MLP neurons of a small language model. Each row is named by its layer, matrix (up: input weights) and neuron, and shows model dimensions 32-159. Each number is 500 + 25 x the weight over its row's rms, rounded and kept within 0 to 999. Numbers have three digits each.
A block is one neuron, or neurons of one layer that tend to fire together. After each block is what it responds to, as a language model described it from the Wikipedia text at the highest values.

L4.up612:466496503542485470523503491473498504505450499511555516517521537487512477489554545515490495488547458498492484530507534477516494484495495514501466517519513473451526506524505557487524538507496530501489501483501516489513519473461517461492524480522522479475513490477517517484545485531506506518505508505493479471509501481490496550491518505508445487523494468519506510518528520492478519526524
L4.up753:500489509535501522511519514471477537544467461521526502502482503501480482509501514520481492522465500526492491518488565489515533551482500486532452527504485463512500502507514551548507497491534480453520504484503557430495526488520505482510533499538494499486520533502531521508508460505510508542480493483497526468508471478495526533525537479464502523484508452506477500492464487518488485521528
L4.up2116:523512463464538507497479490542525506470502510552546464505520480510493513481469509489493473515462528494509511511494515523478472455514440497497545520481515508489498490510510508490503508502523488496503527467530510472509498494467527515509531511482518533556485471515531436456503455504467498478489539493483478522518507457496493492484504497502495479487465481476464496512488471470518504527499
L4.up2170:474516469512502514539441493503507472476455518537507496479455483535537467554475528493469507557496481491485510488543551502511475436485491502506515526524520498482486492489527526513504508501516471472465481525512496493506527523493535492487526520518484524559525496533515480501465467499514524509514539514500527476534511453522484477483513519481497521494404439438422484468490482531477503507500
Responds to: Fires on periods, most strongly the abbreviation point in St. Louis, St. Augustine or initials like J. Cole, and also on paragraph-final full stops.

L5.up2414:533456493523490491464510520562498478485511511483504531495499478498483464474484502517473503510544493480502492531462491521498516488504499512445450493524520501492506495491498523476521510536480492498513508489486502502502493492470523486509481475497498491562480533521482489478534535524535508494544468478515497491485448503540536467513474491512534465497509510487526488470527477566499501503486
Responds to: Hyphens or word-piece continuations inside multi-part names after a short prefix, e.g. al-Zenki, L-shaped, IL-6, Gordon A-3, Reg|is Corporation.

L7.up1:433517526511526468524479446533476507533488492493535489498531475500494487524557529465501491509477473479489474522472543490489509536504521526560499551506514525454474514480501519428519500487496534503508474509526494512494529530489528525468481484498500472518527536539517485511519497508491489464546458498468501491524520487517522494511514482506490520482528532533517498539494463545512537497507
L7.up64:523493492475529483479532491493515469508494484587518478502459474496508490523498484521481449541465448496478477465508521491509505536467504486527524507511486515463553467507547513495510535483500461530476471547533487490476485472512490518467522505510515467512521527506493531509502468520476502509523561472513563520492489467524499541463501500520513469516485502485443447478548525516511466496521
L7.up119:529513493502505538508506518531560459487470478512525496491483485511543477543469492457533551485542484473477465527518504512472517519509497506528491498499549552529494527508505470520583520494481475479477514494499494493485528537471541516489516545543454503517503486508517520479512477566463505468503540500509509495501500476520470523545505531464534492494501496501485449501479512488486515467488
L7.up382:459502499478469501497486508515507484486520462515518474500499462484518495535569511538506490546482456452553547484532513452531514517518531527492511487487499541501543520487504511519507510520507516500476486482515532515496531498500532557461527486506499472470511532550461476514493478490518576480498484492500587472468479529496479480505514511491553533470504547503489509469472488508519478546522
L7.up518:501485525490497486493485500552508429501485512486514491470509468444508467440503469507521490530521447488451477524497481462491477486520484490505489529527513509479517462491489488487532504494476549476504452481500513472502471521490478527505491489469507483489497510538496501495489503539456459504523488464443469502471488514537502523488505539486483499516511538522493473478483464535495531532547
L7.up697:518491475500498515499535518532530536458507530513529483488490508481492474467506504494510490566524474479526480525483465465522530504463518459529527440518523520479530551515487546534468493515492491530472454519495518500448537523517526502521546477510537523490489467495506483508503488466525493500500505469510490506508483454529541468512469515515559527488475500547459506504511457523529515504471
L7.up832:482530502476509529550450490469529505514517498526547479526566457537472512505477500501463470498537489462491473520546504495521493480499464514505481514513490473505524506521534538507525508543488489454483506475501493481488519486534528505513516534505494515530501491480471487497492443501489520540511496538468526537515549479510523501458498515479501511537481533538487501459441494508492480504474
L7.up1280:512479508481503503478547552457543482469522471532494470536496518520526500498492511486510452518543511486536509511463538553471458495548481472498479497542505505474487543544542520495499491557498506466530552467501537486451506478524496518522533504513496475537496487479536475486536521489494533546537533496486483509472500500479524514513532503517493483522498505518509518493489478516468531529487
L7.up1428:495532467467491495499496492508511504461500521480516516512495530467482487520486492499491472521505493527500501517472529542465488479498530518525490497487551527519487503489496452499469501514478447494438521519487482520514503469490542505525501519510514530475470506476466466507523515545501539535508482481508515462500516504510490527450519512506527498506481502514517533530500495523495498489491
L7.up1557:487519506448507513484487518509505503508549469491528506514477479496548508484513534450510484511477523460502450487489459488523503477500464458489523498495457460457522508509503507468534534532497550500514515463445529502464542458491490546482525528486505498500500481486517523482461479498452539539510513438466501515488480473554528488495495454518494434511505473523493478470528540556493476512525
L7.up1573:542482472515543515531456549513521472480461494505501477546513501510486504526483522471518490540534507503442517449465525483449518474488496522465509527527571513513489502521471503472545492499499488487505481492520493507470457508493528508508478494488560505543542485533479542476487524528477521482566526471475481503490451476530501522482487466517500479546501570420482511512526493487515543501541
L7.up1739:563512522509477507560502475524554477491487513530484540475512483480523503467469497530458502545538494459502514492448501491515502508525491481495468508501506497513530501502504494521470486523549499526462491500540502521542526490524515512446526482474486455508469529494536470544524506483467516501517542438502487512538515463502499519523479512500515478536473486470477524442483504531529493567531
L7.up1781:511503502521485494485527540469511512499463470503534493576467510561469527503532549511497504521480455462472485499497556503516506491510528456507505486524481507471530560492515489513498467503500503498510479495499524487490500511507567500481503503511511500493482489490466534523559492537527491494543524513493506447556513486503518510515520525459470535502505547502474478467468461517483456529520
L7.up1820:481493495521482511476500470501492507511504481468509477533517467474495489499518523490467520540543481467488518523489506471496522479483515480513487453521509526483524551500517499512508495522498509465505502531522506508498518510477488468521542550509500501516524491499452511504529475535504491446479483489531519479510440448505513499469501463493552498474506489487531468483461452523524512479494
L7.up2002:544543467484513521512492506519546502472500500511521470456511477532510506499561494516496468487491506505468550526486509503488517497530516511519484473530513560511535512482521548496484504509523502469516505496527537505530477502483527530483562529478526504481469485440499509448503497525473510498595536474502518515486485446551484565512502505521469450521511507459484516490516484499475539480502
L7.up2604:540499490509502514496495516467507489496459526530515512511504464487494511527494573507525495532506475534450488502470526505542518511501443513521482466491497518546498476496446496468488506505471497524493497505488499499492520501507499502501535475490537482534497537475502500472509521451496527486525518498488485501482460531524493517459482521494516503497512522478492504511510506562503474535506
Responds to: Periods right after a single letter in initials and abbreviations such as L.A., H.V., M.B.B.S., p.m., plus slashes, hyphens and mid-word fragments of short names (Blvd, Keble).

L5.up2178:505540475504521537506524496519490494501468488507520505487515449506514519435490488509515521485495462469499491482533495502499459489532503456517508531524449490501495524478498487479516574520503517484522511531522534506496509514512502463499493496529498473497508495556545471466459515500434489515529551496458475482530516449496525501446509496508492509510452507518462450505453537547470513492509
Responds to: Tokens partway through a proper name whose rest must follow: periods after initials (J. Cole, F.C., A.S.), "as" after "known" or "referred to", and mid-word name pieces.

L7.up151:534563482495532469496510475490463484517475492468544515500499531485483522478491453487492463540493485510500500543458508492486496502492484494512477483498529514487492517501452487501500534498516482499541468494508542496482493508486491499487557474550524506511493463452552512504480491567476534491490562509502497483484476501534490483523463512473499496507477528510516515513485480524486503446460
L7.up155:462515490469525536517525528530462471484527536505480499484525517570526488519483490495527459516486507484470477512507493481546529506469498484507506506505486534484487485529493559464531549486515468517503499500527521453468514536518530512476531517472516515514495502531514466494466491521473440513471513500504490481491513480490453498490510539480461484505476539551481531525492556485498512528481
L7.up204:486515525504473505510514509456494508506466547484508488521477503523489485471537478509526509461497468524542500525489493518436455529493507497498510526501554520500513528529531562489476506510488483443506547490528508444483452479492520540493541485501519541488503475526479489510517444506502527483496491466500481476525522461467499489502497520519481465501502468462502488489473524517514507515518
L7.up241:491503517528501521519541492511468495518506484491508475485497485511454497516508463491435497450501488530503463516488520554482455497503507483545476503554516531457474495504515532573522527463539504511521485508534473455506495481481520503517549502521512504532504439506523457486531499532513523489497490470485459514493540453483485473480505518460511483521498538477480483474453516524479496507504
L7.up574:529494529489507506449529491453500480531470493499518490477510490536510532491483481537488497471468503448503498505475452504493472466502455500526492511496474505516497520535556492477532481485495497469509466502516499486503474536486530555449542467501536471482484508453526503489523496551497509539512534529501476546495523524470534467489489487484538536505490519508497528516511503521470483502511
L7.up671:479513499465537534506577522482499501480488506490501457564508483495525525505483486513552499547443476484545516506498503472449499504535522473501517497554551493530481506518513471532491507492511483471487505495562520466528479526513509506509500431527508482500529481522521512527517512506490477539508509462488500545497550494516482499498508509533483499486518484482484506480492529516513530536507
L7.up715:501509464455559539474525479493502510474484520476507505543470519531503507480509522498498515498497464492507482507505491511502457456453508514476526515514504559549505514502480528512526483563496473480524535449511507503479471503501495478477495510512490514515487478514505544495486506531489447476506500512454470495495489492520507500483509522508497513483492494476505480452472473531450490468451
L7.up921:469555504499480529499491476440490473528478492524531489484536495516485486485523501484440466540482505478486498447526520511505509528482584529510488496498540524460515511436483510485485483471488493506489536475533555519500498524499484503487496470524527513446505496472523492518524498544482544483467505543490536463543534490507513539443502468486490492473519498443506514524506472502497504472486
L7.up996:492501538492535501499531491468501484470490473529502507527468574554512507514500495540532487531493515519462483480433516517536503454539504480551545450477539522472500512539531531538531509510518503524480523530514512497490491459493513570448506498502521539533499486529540502491517467499475476501535510508504470551472508517514476480524475506480503506519470482532498510486473507536514536528524
L7.up1020:522487525503487503482495488458485480444498503526510486479514529485421488505517475494504474482487486492472520493524473555490478490479480458490513472466519516502481500491503518503504526477481507508493481518488503460503518502506518540470538468497526486499498519509505531515519481545463515453481451484457540465473504509486520559502534516526535492494501484503495475458490541529502508489489
L7.up1053:537486504478499495515506512527490478472493452481518530520448520479492494486478519493508499538536511442497472481510516483458476462486501484478481474502500501531495511510516471465471479523486487511501506503543518489531465478540519506532504509495485431522529415543483519530522460504488499504510504471548493531478518484503491472476474512504470445474510515501497520500498500479522486476538
L7.up1101:508555497539496534491531553469529513487503526536540508475513521549505481500524484534505496520441508515464486504488514518508468530467487524496468485490513518513510519458505480542465503518487482497467501531495483478513491497515503479456508495481500485486485507474482494513458440503475537508539515489526466502527505480470487523519521494545486485490491522528487511504501504444524503534460
L7.up1788:514488518505500526457538503494529490464512485504520462461449479543517536460517509486536485512475505525447541510506471499527417520518450468473471519545497476499486475518516561486508523507512509508499496522450546445500495444465502520515537496546521505500539525564473481533501515463481504526493478431477506485470512517508474491517518479513505524499529516500527500477502479489540571506487
L7.up2133:502523534529507461484553502471489505504501525515526523506560492520558492533489505501509457508503483465490467512487498544488460459495514526476502478477485527463499492537438562484472511494488538491496517479525502488495502529502503504489540503510513496471506485544532475477527484509505553491480512511460500508486504506524501487503488513522499496558490533548495486460520477511473505501465
L7.up2229:507490519513497488491527532455542464529466473521541493457515489505506527472462491509490513507468473490533504520480481486513511507501490503465534502479490500505472492477524502465543560482513509430503492504449498450511487495499528499490485470529514552465458478507510502489515428537514514489533465487473475478496528505506485500446507547485507463510486486521478539475431495464484493467519
L7.up2773:552497501439482486509503483475482496500479504467493495479478508513466485452478520477452491505462477528514506518463521550487501455472466475458512521507537471534465478494508525492480493511528464441532507468484526479500459498528487520462470470527546497527543548528553510497455485495480495492510527489459512478413507479469505491471511531502516479493500478504508470475535470491499502495503
Responds to: Hyphen right after the Arabic article Al/al in names of clubs, people and places, as in Al-Wasl, al-Kirmani; weaker on other compound hyphens and mid-word pieces.